Weights of a small transformer language model: RMSNorm before each block.
MLP neurons of a small language model. Each row is named by its layer, matrix (gate and up: input weights; down: output weights) and neuron, and shows model dimensions 352-447. Each number is 128 + 32 x the weight over its row's rms, rounded and kept within 0 to 255. Numbers have three digits each. A neuron's up and down rows have the sign that makes its largest values positive.
After each neuron's rows, "fires in" lists the words (lower case) most often at its 100 highest values on Wikipedia text that the model never trained on.

L2.gate1957:152105136132123175144063168099148098084099091112103046125125126083123150114144161122146116173093144100030153048117149089130185122125126115115160125123136166121165132095075176128115101127158104140103095099120131083146121106144124075087083156131095181077086101066138138158143135161124073149
L2.up1957:164136078129125161111135140175115204097157102162100080120165146155122137114142080106164130143168216125113097063169109070091146108148143109161119147132130108142106129109127120123131135148149112199182111136128130125094097144105123110092098099138155189100125073146102116144133147167184123176
L2.down1957:099114130120107147105120111110103064109101158106146153163076081111155130132131158145125110096118132190099148123103135108118078160081031127159133145111126143110146072089138127139166114123122166067113127137131127188132155129158131095165087094112099142146136055165118160152132139080103079147
fires in: "of", "to", "for", "with"

L2.gate1219:104110168097127136123139184119149139065108102139133099131177113116153069060147167127082132133162146140123145154149136199187191096107142158121153116125079196108164088106124099126074122140124099115077169088172117124113149116144124142146188087114133161106101138100108145133105193219194166130
L2.up1219:096138137121183120154118077178179152088100130080139139136096163121113111162118098092128104174157209111197115155103198148169136140108078114118154153143129148110152143202144077132152104150191138102082184093102105104146140144110152121051196154063114116117121103132173138114142037069128121159
L2.down1219:204175112140107156149112150185099195126118143187127108112141146110175211105137138130111084122196096110118104140180146128137095131101130105223156111162168135151139178158163086133109179126126086149134083100065122122174140107138078106121147133127156166145153178169112128127117088199110147155
fires in: "to", "on", "from", "at"

L2.gate208:092120168157130118075119147091184134170090143133103125181122095152100127142138109117154122107121159122130133119125122093120135108095161145104148124077143143177192111127093137096110112081192132083168123110055103126075146102105189120133171158153107132116157119155137119112171116122128112130
L2.up208:139178066085131177131122122104181097103140151100091084168147095115103150100110203130156140133162112174165112203065166147103145147150148095111139138082122167129133125104165114104097188187128121097117099179147111053151084149083149121089088101142128098143122177123115101096108102047155132136
L2.down208:146111105078117112079121107177146098091155145077099194136140169128099093150136053123141165144128117088128136063138194154088123123115088125203121146081113158100078178134120124160120101085153127125155118143151123111128100068114072126064095161083149118152094159125110137151096184130114050154
fires in: "of", "in", "into"

L2.gate193:119124156112124135055109137103190153062107150161116129170164171134101080136158139129026135105098095138113109145131112077159105114145133145089172144103121091189131136120066164147113114108178125117109137117123108192130122114173178105166150165075171023137122147134090128131155151066090067051
L2.up193:125143133234102111147164112137100151126130117127134159209139129107114125077137149155102215178132079107127130153136143152150214139144108109148143149136175184156121108110104094125115081075068138159130110112126133149137189110133108164129184141115144123163096157064132115151119163155140156183
L2.down193:132160185146183108100146124131172088103122090139164178125096200091044149151046153116113090122073162101150136173068159208096148081126101094146139153072109151078066052144100119156102149090044088078147101130159116113110097173142170132124107151097181162082117126122127098102158110143126098164
fires in: "to", "galerius", "gp130"

L2.gate773:076126148126145154108163096132092154080125181147151134141152080148177160139155101103065156062192092112159128184127151144134152164154129132120162133113094094187147077158110107093125108165113129106097144133120101140139100070112180128159168113155165148140160097145168145090122085119151130132
L2.up773:122184130155167098181072122114110173201108153085129110192139147182143094107104143131082059133137127148131125180115154149121110135121133132109177153086135160125098124214167149158142131155131144153143109119167103113101145151079127099144176130084124083118066152070155098122151097178095152091
L2.down773:123185118109163121135153077129167104095114123123117152094157099142155136121166129077052133130155124138151123160083102114108106123146129127112117130100152088134161126129101108113148148118064129148132157100116115128083110072144178110084213143107121130086138132109154138203106099122167129132
fires in: "by", "to", "hezbollah"

L2.gate1190:150097115152133125086067118132159141129124143149140153153056150146116094165163140075166170142102039130132125164075176138138115145142085130103139153098159108187105150187131140088142139120076176108135125144058158088117106092118134147090182157108130110057095133146127137129116081122102152155
L2.up1190:086110185097149154206132151103102137163105140065161101146180103097148167146107139127162097127101200105127076159087148164109065090157148145116118100068103146160112097101135144144140105116130135082149147156125145110164108094133163084167167092108133050136155139138116140124080168059160163110
L2.down1190:141158149174176151137152084112163080125128112117142173123152128134127128113137183130134139140096102128144085156087059118154138161125115114164154187119120113182080147084126105070088158127116058152125117116152156110161097113084129160123159139147131138129119138119136132158078131122103126137
fires in: "by", "defeated", "3", "against", "at", "in"

L2.gate1941:108094132169081149116097162071139177138123170168152137202119070152134153127146094127064124095117189155088162110166191165130180169194121095118147144074155135092141146169106144074124096166149116087176135121129100094154130136141158181118129120137094123114101126098166094097156093148134066109
L2.up1941:118166160168115170157136175154108197130137189114137162191129095159146109101144170097111153135083157106130121168105134146158146121135128114114156182080112179111161121109102147120077118137169085104131108076129153152152106113124126082131109134139144094131105151186086144137117103150090135130
L2.down1941:092136106180098163160153115127164164063141157184126080108073178143152114092142145093119102070157104139084107202153128155125120140118066184228128127149096112145142128080174132107164172120121167127142143147195183106092079103113162152105133111105124117098118110094150117115075106056114110104
fires in: "of", "at", "blockade", "took"

L2.gate1961:109150104112121160161084162117119105171114089145155083123147145130163117135154088120117150162137157168117128137114227092094149135043117216153112097086141148103124144141172125080126096131158158064147110169147125062121125072031133146070115150178115147152156074165161190116072106170104072124
L2.up1961:123152147097123191122121115182095096135103102131089121177085129124143131172135106095106180104082117136149101106169098091137145097112132149127074124150096066178097142100125109174151131103138074162153137109093156081148126109159146148125099153096129170189106120151148135144109147084136124164
L2.down1961:094136082146153089127114133107153100085114118100097126100118146154134092065099134123131135098214130141126162109103164115118106127133142154087127075120179197077140107098114125103130092100169164114118061156184156128148108162093165146114103109119121064099132129208120178086093153091113178134
fires in: "in", "on", "to", "with", "between"

L2.gate983:127053106085107081108096159103128163100182137185210049206147121170122118148105099106152170135129166133123140106111162098098121154164144109116130082106087201197122156156147135126130128181149111086120114132106086062117072141141132107113091146164124142132100106085104120133107073175128123164
L2.up983:145193148164117185096086128028134129119066121137149129142143091114079128144133130092136080134153068139096178173145152163143150038162186162115060152117210116138084132168165093132115174157108098166169065169108130088225130118122131135180079129125104128112150156152143174099137105049168138133
L2.down983:137067095132140123123129111154197123195194165170126091134153173146114163119155132123099163126119147081130088091167168163085210159086156096215150097138062130133151179170099188172117170110175142108090118088146185086159132074172101147121135113187143135114140154071144139153143138109130121070
fires in: "of", "played"

L2.gate894:122100113146110132127152128121133104047118115091160137119108108075121122141189113129197121093122114161108112070157152130162142153174086140103152109058155134166119108161139143133119128153144104154086086141050049135156086078154157177104068114164178105071121154121116100126131082104148109157
L2.up894:131092131182100177166113089163110108156168091120167130125174105132118098155157115160134085152131046118151130077136118178130096106155116121113127184091117166090124159135098188071125133180144101142158154125144094055107171126179117133172148090171155057132151144119109156073144151125142110080
L2.down894:173080126145185093099111095105150092120126198157117139131127133127108147178173171136100130189114159103070125111114113193095176120106091109146101163173176140109105123047124174117103138106132174072189131092156150155105074078135151107131195124127163110124105155102158151137148056134121115163
fires in: "by", "director", "directed", "series", "role"

L2.gate1124:148078157105141117119089140155132123122107110095129159110076124115148106123141158122154084091116159163124167173105101145168136147163114088120109145045114137144159182122115088157137144119110147126098130143098113163134118116111161120145157144108109042134099161178134255116132103090162172158
L2.up1124:157112136196162184156144148194093112137102082157129084156155095131112111150141175105086120099126113087132176132115070082125166107065157150100141195179162137143142146066108165169141146165172128154065169129114082134160154117088151138131139149065097138115131082147113116112121071132141218190
L2.down1124:063161107110090140068121102120168097159115102139143146082093118121102107084159127098120150141107138094141094121117124155154115156197168098122141056123144132110186153146111160147132181137056116101200154202130134165169107136100158167170179111187103121115074147145126135098102150099171102116
fires in: "to", "at"

L2.gate1685:135129124119205096141127160131119124118111140112162152081159132114124150092151182131125097140112117168089119140105066159153070156108137168108091198163158114100162155137126118104164117147129090154123155132162059155154184149105093164115125173148088159148098129173116161144071094146125084139
L2.up1685:136085103150186108103109093113076130176075065102145117129129100169104194122158201118151118099100135175122103081082181114128122117179139138143138143108113106146075171184151133104117144131154122146101120169148117119186115136110101143107144138103106160108165153145117092178083141081199169153
L2.down1685:097164112132115163090101093083127069110142170119107097128103077090094132184107134117080046157109171123139159123150132099100207113045129144088090076148125168092119115102091114094115053095163186159074109166167127121117146143134154136146111138119141096162132093128119163153193133149124123090
fires in: "to", "by", "in"

L2.gate100:100098083147151112108087131103133180124121208189133124132113114117152086102158133079183159096097151147148136146069115135180142179115154125114155153095131104129163157130128176113106072206110088134182138210165076095124174108145124137146139108086120091110145106162126198096173127090192174151
L2.up100:139122092163155064145084119122058165199138137093131176152159073103117138155174097123100124094182124107111111129057109150062109181106055142103118123113102136092102069131122113159151146142073157082087074082153155171122162124112139126140144131100175100157176126097133149125140065106104132211
L2.down100:161133135108148140116121089116126190109229196142127132142114184132139130131135194105154152125113151084179197128146099154139099198139153098142102070130185132123056140164126162105202080097126103089145160123148106142096155154053153138114099117141112103135089129124141114138151142126133113057
fires in: "is", "by", "are"

L2.gate863:100158152153105157079169164127098134090136149175145114133100129172126142161147110157087178100119070152075054066148141123101119153132067126076128124160157108158154082087113174123099134135120107068093141155071134171100081094075164128150118154148168093150160141071115107193160080160098167125
L2.up863:127082137190136085211165087155045138104139165016108121155150069077151102152143130141147089147105184116133126174060098102166177160109131127164137156096092077118122133137118104182149100092164125197158167130135073128142202148121093159121112096143122101129098145092183109169154091122110153157
L2.down863:103148122101120135115104107093099117108106148208107097124104153120135136089103127153116136128134096101074161100095122094103073119105095070110143080118099100124174107125128124217179144108129128086134170100165184122181159116077096160140153091114090128104202150099098107130120114164072118143
fires in: "was", "it", "is"

L2.gate242:064106149124129159109133131150115044189136159125147136167151121093102183144116130158055133073157107156068177133111144169106139171066125110118151152114127125147159137090049102135189153140132089098101103128133103092111142138118166157152066079153156099176158157119131122129147107112125193127
L2.up242:130116144145095145106131127077124143152123113159152097156184131089141125094123148126121117170109082179091111181099147114125161143128118131136121149119147107164173117109111146045173083146115101140172091113095051109160170177200122111129103172140131076134089165117145143116167158182130143102
L2.down242:123176141130133112198134152180135119096184111144089136148153189159162167175164159118130177105098061089104114123158167139132147099099126149046126184127143144143142088146097063120133169101097105132119123069121121081114101083119125117097120096160118153130067129168134088144099103164095190122
fires in: "by", "of", "from", "after", "at"

L2.gate1724:152053096153127072150131179065072146123068102175185127112104138113138162166117067164150144071151116085094100174100113119056092142134091157085108153158121125139148119156108130120092097111096137161085103114047107113151080097125178167092133075091158108166096161079138132169136121119113112213
L2.up1724:135115101168167096138100110112139139136138170133125091168130140101148116119108111170114169132113174151144085157097157148170102133106109162133149115142143155135169100168192160219114122154113083136164162145168112194140096121133043155076116099170144124098138148112154135153155135121085141125
L2.down1724:071083126094174171135048153109122137081130110129088110082137129185074204104087124120116171138167128091109176129142123087154125111142144119180125136131077106129061118099086107108186091159141162091133112138127136150166166136164119133197091108101151130111112171148089108122130079183151156112
fires in: "is", "at", "was"

L2.gate1162:167106153155158184123136118066129159110137097120094128145108107088112181128146092092167170170142133134076137153126156083106143123082096168116112180097131103143090131122147068091153189104157134172149087123132117155126117150154105119090130115164095139136111119189135097147153145107128188104
L2.up1162:143139120158169129086109143152161104140123134096127158120132095115145120102140131167136127143093145131083117100157114115133124117093141154063091113125178132135121126101088110150122108140116080175134158163169067131172149156105116120073104178137188077071110190127089118150119128146077171197
L2.down1162:138140135107143149114126089088074175071170108109128096223141067141202109179091107099117140085129136145070144113133159146137169122100115131127112139094087136135099112110166131154169156159147178094122097132107162084110052148089118130135092078107069131120154107209149154102150162109158144118
fires in: "to", "when", "if", "of"

L2.gate496:149089191165145126100110148077110111127111129114171139141179111165145141107146183188076156145107068125092117140125148152083107138140114154109215142100168112135150043111053181068139093097039141071133106096098121162126177152119159121139204148134121091159155129038123147157152194140071055093
L2.up496:161102179162117149123187195124116141122120090106146140096084155120148119140111094150132094113150120186123168161065139108110079099125176077179114153133097177169069087130083148141032063078174115076069169099130171078142155138116122151106071170127135146149133191146177134133143169159102127148
L2.down496:069178134130095118194145081112100137116096101160110114132090152132179064116122143099151121082144181149084103142163165127152162076173095139117086136078165144126114147120145105141110066134154136129080149107122090169090106072131180120112131088118135107126128154173115086109093132100177129162
fires in: "in", "by", "on", "life"

L2.gate1880:159137131079107103103117114093136226121147118105149124127135129108132138130156153133109115090125176120126085171059082111105055212134091115105103096147196139187138161168067151082100122118121108129114145124060116166080102127159155144128160169078098123160089153154155180109165109084069085174
L2.up1880:213148109133130090140099182154151093103116103176148181132153102143098103143165180129165144149118097181144126082040081100140137124151140124170066190075199126131106083111180133150115130182119135094135120153198131105179068180098122137163096041130126097162147147090113147154077120124110203105
L2.down1880:110095145157119117158112162165134217199130154038126133153150089161141167055162136109132151071116163069051072215140116169126074148137157076165149093143092162154146185085108102126083114118044168130143181151076156139049134119142110036091139193113114142120094133117166140090124140062105063166
fires in: "of", "for", "spl", "form", "sc", "kilmarnock"

L2.gate1466:117167106165075181143082155094121156138176105182169108147095152174118088079131102058073135124123115127150158110161173137110140120149120103095088116146122184166135129185205113155147154125101079063146141156148066112173089121175124129099146142144108138084154129151177084098131115150174126188
L2.up1466:101112104152136112148117121140143093127099147106134231109149124130094142128122134153168138131154113127091147121027158116127128143164127123127110132113146129097153150105145186123120088074070157163166170131126138159128108083153086105121197175131127130074102128151141103087133131111173117105
L2.down1466:104187164100099129089095172130129087130134176183132156162140091183076095192097085132107152127107139106129196086161100133151164125150189071010119159140152060125118113151138103124146125183125114121149127126106094116095155143170056151187124102159099179145098167162099110072150171126130154174
fires in: "of"

L2.gate641:142130125101080134087099153088106095129107138181125125098114187147109128128127178080121128112117128144129139139147171112121115157146130108153107070158173184128174156135107107141139113151105093115134150157124080139050170158078169168066138108090115170153096086158197137096125061172133060164
L2.up641:097104144151141168114083144108184053123149140142123204110149122141129191102114173150101156111142101100092161143118168165119136085104092107131087133146119139105116139101094133149119137101163150103135146110134101116117086135094106169146143104141137097132118171138136169141092111087103121098
L2.down641:116145111097223157109160045146126147103105114095126110140116057109161095154148124094101115127082184096171084127130106127173117152189103093073160123116081098129122102103104087121120007141147152187151111137185148096153121150120127145174107122108088098126164093140145197102093160086110214170
fires in: "of", "in"

L2.gate1032:133112097128071186125136118162155170130105039105066090109075144080085135103146113110127208154148103135103196101152178140141159155122133149165138165125150135112071106101093119071137141127164133154109054103184152134155138095126170158092188082105097147113103084155115077079115160134164122117
L2.up1032:096101141119095150080129152133142123140134092169083125166160157122161121122141185125117132127119165145118156071152064093215125115119132108110128171103109158111170104096170115159093108137190143120114177127161062141110151107084109124169139098134127030073093178166127083146129126149142155116
L2.down1032:096118120105093097148105078139102140119144143127144124118072173146150112151121088161127106186169097111093097187056187164125121151108132087197124151164160099163108166121075126135133152103172126075131149109124150109122127096088118094128193120112113212168134106109082175152114179107147104129
fires in: "as", "we", "i"

L2.gate651:130096104115132204070158191130151125092128111152122196161114176173125139102114123144117173137161112155076132128111121136130090119112090182114085105175109184095128109129083119109185123139105087081088115106081098070107143142068158116131122110117153134173125120124141162162113115170121103116
L2.up651:144161126076081100143126164082123100136158151115171140126153155142149124115086165109130124073134133160123103177139184070075067110108142105146089116125164194101123100109085160132129193133111147076113125117082121105123154147113113105182092176200114170092150169158176167222120078092169152126
L2.down651:087123148164139048159194112114142144093118134074109138110157103131164142120115168113111110135111178136225130129119087061136115149126129064119102162089175042165150135113129156191138092123076086135121083076145147136133102167108095133141082199163141149118111118119157120100142133092147134170
fires in: "of", "into", "in", "ponting"

L2.gate209:141198129099142149113127098056140144121115127147114084146142115130114109143150161088103135110104071112064071153129080138104130109136143146085094106075184147148134063160087131120162117154077061144102135103105092031128093137138183150110135116109119094127125157001077161130128161086115140112
L2.up209:104127107117129131152106137075074084094124093079102079169201099129125141100120115128134159090073138099089131099134106149143114087117118152100074095109133121095081121095141131152155108095110148138142108136132172119150120153204162135157169116158092142075154123146089120146125166071147164173
L2.down209:184121169151068099113117135129146225121147141165124133149136130126177172075132172141102092127121110138138091109141121108190147095108065165106133195110131149066153105154174104141151117086089147112189130145125118113163179151034118162123162162171125120096130125125135086166112141125107079125
fires in: "that"

L2.gate1781:154141109043135096145159097113109154110198133149120116207179120098154170134129125114099103094096148127126083122100106107172148174119128154106152151099112191147127131154080158121111183164106079113093148143147118154109151113098148140144119138167072068136097139141119144122171105156125117087
L2.up1781:152126103191150108087103140096128165103145129114071145170086160138117137112086108140170104147165134099095119152063144089166165178095114166162150145113138128175109168157135114158116081088129129137185123104088135168124121152124105094110116119123146107114147078111099092147096135163085128117
L2.down1781:111138108108104152147119167174160152127153171128104104086098064151112137155113124098133107152153060105114148126128136156142150117079111112247132145120092082131147125117097158112119174126108116135150150162139136129178150128143031101113142157141137181106107149094184177129107130113075133135
fires in: "in", "a", "during", "the", "at", "of"

L2.gate1377:146132127155170188139116209190161149101125125105097147113136131162131147132088156083115167168130139101156097169059166175130122161113103137083147159129110130083124152152057103183068114129141119090144151172116169119106161153080082105096110106127168116120094145142090078123126106238115158149
L2.up1377:138104119138092180147121164128155161148133075075146153145093169150121067131118170058201136119127102110119166148056224141129118148156117108139079128092202127126069101143141157114112189146159164088164164160147114101161168102109118044124162125102109114044127140153144117102101154136126126077
L2.down1377:072110204078089114180165195080157198171188181192131161080176128160097162150129170147116142126135141095100127147104079135147146084148145128149169095157081212068144077090141144126180149136194119091125137141168173133081108126189106124079066166137196155169091114122091148131172159049145090088
fires in: "the", "in", "for", "to"

L2.gate944:154138168120111101123094100111171179129118153133124144139104139095093130153167113108111122142134160163177152083125115095131161164149113166125062133144103027137123153102100158124227097127137122107134092191111126089122084097151165125098107087136146129121106101069148129118119179151154097158
L2.up944:130123144107076067159140110107149126170155131121130159138096158090131122105130160151062126131119129145127134101138164112096100126116177136147121092114131120132118148106100148098154056053135120045103098148088109098095147095159126145100077121154145122157134114133176114106078143112118086162
L2.down944:093133120176145153149148129118118151061196117110061145064110106081105096070114132152128149140169101151113128060162181136118110126138143133132112097096092128088119123090126133159149037090099122112151126124154155151123118106078136126096112148125084156075136123171079146114124098153103135165
fires in: "of", "for", "in", "on"

L2.gate1714:079120161163146158092140137155155138119096153133122167198141112155143110075148182094087090089049130112151063126092170078197139115107104178096178086083098169209178190144139066121119083099194118107086138058089131117123118109137177176114162138064141132129145154131059142140129121123143142116
L2.up1714:099142153110155100150107062118152113133074088141146142133128115110148188186145157110100120077170092099153142102129097128155128116100088100097082196120062136163134175161119136093155124161114091091168126142135052171139156156184112125162168158104146144123136127162110154136139116095091119162
L2.down1714:195104164174172093123148106086162129172148137125125094146128101095133105130084128127156090084148120116165201141109167103083133140140103124113102088156106167107025159112163180129134126130136180137174117194090140179129127151102128113107116129077158108187148061186122115095199126079119153187
fires in: "from", "to", "by", "between", "towards", "into"

L2.gate618:107147166123115105159039175127168156124139123222147121180134130111155123133131096120112181142147179140131134060120100171118121148100078122086129113177110139135190127176069128103136120145123094098079150094109108133141072184084161138095150134088110125108043134112108132130132139201122122113
L2.up618:116131152090130130183123132159068134080176136123165127118084069139179108159094127131164141074178132089154130110133124112130112146100160105156108157152097182142150129090114136072096077132178156135079173124115047087166093194092122177081153106137079131072175169163101124118086118152115147157
L2.down618:124110164122076084086126133110108091176101076112105105118122148118125137112074144161130102105092145218107152098140098196180126055094133083116099119084207180090146146130169128179171102173041135126114119138128133129167166133127168086161110166104095105146087065158106114126152120119098058127
fires in: "of", "s", "for", "the", "to", "backstreet"

L2.gate989:099092168114161156052112150122132094102125108126140086147111170133091134170126167130111182112157170139085091090209128112162185111129148124085109161146161111112137172079119061124079108112148113149111149124123112125127119106111150148098125116143132119101123123098163135135105155115143120076
L2.up989:184138116168175160084211147158087190103130199133129103157126147158131132120165082123170112197160118089135165098166105069106074107109100133122142110139108123107138056156119120073067127123114108129070123096053094113177101110168105194098177135110118126131113171088120153183152086104142149166
L2.down989:055094120121095102161063101125115070102143044124100116164186148111133158152051196112099129070131147138115112152048138154175172144134140143098107116150173125159115200081115104125171163143140155154180109168167184143079128145096110158173076113121135126105141078128121093109099186104164150092
fires in: "to", "code", "by"

L2.gate1487:102124211088171072102126129151153141122109081100119075127139096098117116180165184070145097125139138145108210155206169140131133101133128132149088112063141164114081177071149102152145153130153111105105108127142150106128168112155119112139102148059122140151040117112156132146091104129127145099
L2.up1487:166126113095151141108110120090156093175141087076107172052133119103131171132121110171151101131142213085161184091126138169125154112126113072140133118108142133112117162128126106147113119106118163086169109156101162178098172128156153099084116158134164162137146108101133102095097105146168101118
L2.down1487:070109072132124166165112139140172118055103176140102124159157114149089126153183148115127186109150087153091106088106102104124141157104136138106118171147122090099135210120114125133147124175136100102075095148096149094118162110132062175122103136174142108199156113171120165124169116108110174185
fires in: "on", "in", "as"

L2.gate1019:151098167130164157137141161140119073104098113076073107117090122084091157133183127122065116165143095172087147159130107080186113155108140153088161135149133121114129133072081094118153201109160096168113105164145123104148197218092166123097072159128122113133102120136064142107133108097169146183
L2.up1019:130121171124117031165140081088147123172148116157092054137080090121132149132144087095105110128095154075073139119112103040145098102097137124102132134125110119131131131094089097163152163111172172139147052149112152140099149196152142148093171132178095127098116103141148123115152168107097151189
L2.down1019:177133135137108128199125103082159125143170159140184157114115083129146121098172131108181145165140094091128117132089156093142101098123075089120139201144143182140145155156188152153141159143152205124163096154152164113048107062105139061129168151122171152117103128095137198163102080164112108149
fires in: "i", "we", "to", "you", "they"

L2.gate1185:139059115150132075138069185091167092136146144131162173112063108065127075113139123069136153131143135145185170062136168118132166112145116103120081095098145123201119165141163113164096102143159160088123171150132037122090114127060152118172101140105154121119132130057135159097129095170144056088
L2.up1185:139156189169167067148149124077082184086110143111185096124092128193134123123172127127122076149133097133120146150143107048098159152147131096118130154113089115160104110043067229215096099137147094112108126095189153112127144123106122112144121164150211082198141124072147141191094125097143120118
L2.down1185:120123144157125127148120134046192170132094129185134073168131111102128116117149068087094113135116161092123160105110136132091151169107140156108158142089093158124156110112095090107099111099101115171181165077127122161245151123181118205127073162089096062112105106118085119100139140133137175113
fires in: "on", "by", "released", "division", "13", "was"

L2.gate973:123098133145108124101119138139132114054150137176148125136101127103103079100142126123101219131160143167091158100102103105176100202133110142056114063125060137171144165091095125140139100157107132127094155135096102164133149106102167109144089118102135160170063095124114194133123142189113096148
L2.up973:150130168124107122100103142129136113081151134157174165137139149088153123127054098145145124097132174200131129107081034156128098150147137129137046122098179163136116156136075176164118148092098156139105140160134067145110136106135136159131107125173130151115054096131121237098125105093140088161
L2.down973:163167135140110138042118164168134145168128133114125176142134102147155138172102091133154077120106147122091090127144071168132156125104120129050088152086181157107114116169104120148105111093118080071181122085150098104128144097101128112122121145150166132054081108045104176114123096072136122074
fires in: "of", "s", "on"

L2.gate1595:115130187119118113173156138143110140130117126126178135137103154131106141127175149106107167109101106201137106195120179156100143114115129135171089102106157143163117140157104151080091104103137117098142110069112135110103161103101169128128094145159169118146125145141168133133056108104117101169
L2.up1595:112117097071127170111155117172161111111144113144158155052128077107135153101126187192116118131140133112148209138153119141147130144123103144116077117178065193104110152088137141157091151117041106128116171106062093123110160118124134110156083131070155154189150149124108149091114136126150124122
L2.down1595:100121119130062198092096120129153164124139147132102157133084084119095134062128146121137120160153124044159149122121096160124095147151130096160151131145121124146163068094134058150144134129208141107170106087077130129182092123167112114163184118134061117108136130153071142118154055103110147109
fires in: "in", "by", "on", "at"

L2.gate238:116114117100135193128138202156161110126139151136130097120094124109164108062120118119106176118146143139097159126168129127163133122114095095097133118083113172109133132131092050139100096122170095089120161101112081079070111097091147164139125118119114128097174141104133163131109055126122118098
L2.up238:087113101046101118157077109112122129142096177141172135164159144132158150111092121100054138033149213148099111119136164127132119103099132143085093077148082195137152129123109126144136091136113089073139093127133135166157142131127074160133164121110149139169178077177185138157134084126131131091
L2.down238:098146112144117179131163144147141118144123077128146098199144101116142099136110132072177065167097097145101117137142196191082177127102159166182120045077156115151164139144154119169116084163140201123194123135104139125080111100081106168159071137110071107152119128098150170104136180109096123110
fires in: "of", "for", "over", "to"

L2.gate1857:158083142110140160084099120148119107157136130164148089098113136154094133153118155115141190161162085098121186099113185110123115134150085134105084111135171116141161134164154159138157139070164158043144059127128077116146145069083126122104089166162029178115182123135196096146131070153141077088
L2.up1857:116076160137104144102109131145116084163082164063147122172125117178120145120128097118116116152089135133151144112172128202085144119127142135099213188071119136077124042194142121109139120132063172112154174209136158190114143162122165123107100130123100139121152079078108129107149135180044135070
L2.down1857:128130136132191125068160152068066183087133143125140185147118147098123165111108139154141098126112144122082093105142156090112165121148157118174125092145135143163116155151140140097136136105106123129139143200134105128128094114128172148144127154101154175152116098097092130087115154157091046097
fires in: "of", "in", "on", "for", "to"

L2.gate152:141171116108124141084133213109170127142079111103098096148116113159110109071136173103144072118103162146162130151127177136095091153075127104130178161070113067112147153164120147127096112080153156115134108101167117181135113132117163169107176101116087093127109158128143127148135095146158144114
L2.up152:135104159096119073121195052147137181160154144140110158079107140140125126056137141103138053098106159131085124117070117054137057161128125171124103085066095104160084147153119170109163170142188147092145079147106144125162095150150151137130099126118114119144159152134171116149102144080152198185
L2.down152:061143094151132117124137097136105087161079142085116074153198124167103109145125109093074151162160146161192106101055123090138130141149119094084183134172136179112155139095138118139183142161131091107127119132154092165157144128143139199126106109066163081164137143161080132133177113152197137104
fires in: "with", "in", "there", "record", "for"

L2.gate240:130145179166155167171121210077129139127130118129147169134075174109124098136115148126101167083207132094101127147157152143096134071166133176072088166126153110170182129218121132144088149118090142089096170161105104175098093150127114147082177156117119116137143106156153118129139111119122105171
L2.up240:114127146132127189112104145151148080153118129146140208129133097127137085083142127133119073096082091137140177171118142104157118132130124212123119128072087196119184152234097066105131075120129101101116147143105140137105154108106142140138168138111124143121154127130089131175096085093160056117
L2.down240:117091117128128111110147110150112157098114113119116156118092205100103144140112132122095197119104130079144133167108177167095140115160103109178124068149114108162109131155103134161099112119101148162159196077119136127113124116145108183122116160157132132120108144144137147082098082162046079115
fires in: "to"

L2.gate216:122124146161148118067067124145102138074141117121136116104090104116112098152153151165137126128142154156136204081106123117159137174125157156090090138092155204100133143132145129131129073126139136140135068113114147175162128113153120126100130192106123106125149065157114121181135146138059170080
L2.up216:105069125158133108141147152133163112134180085085159202108074106117122140121116153140153194101193174090127178077188153152100126114097113083108103125167080135100079089133129093147115155083078188104055141110122136138112129130085114118128122106157125103129158123096200091112131065117104075067
L2.down216:084103158173100126144160110124201096158157140170196128165118147124102147112100118135113175140074151149157171138132128071162112107131124119153148111121129162152101084093143095114137176181165153080122110177106128111087095130117056138138112094147125145146050114103087138137217150138098164219
fires in: "as", "for"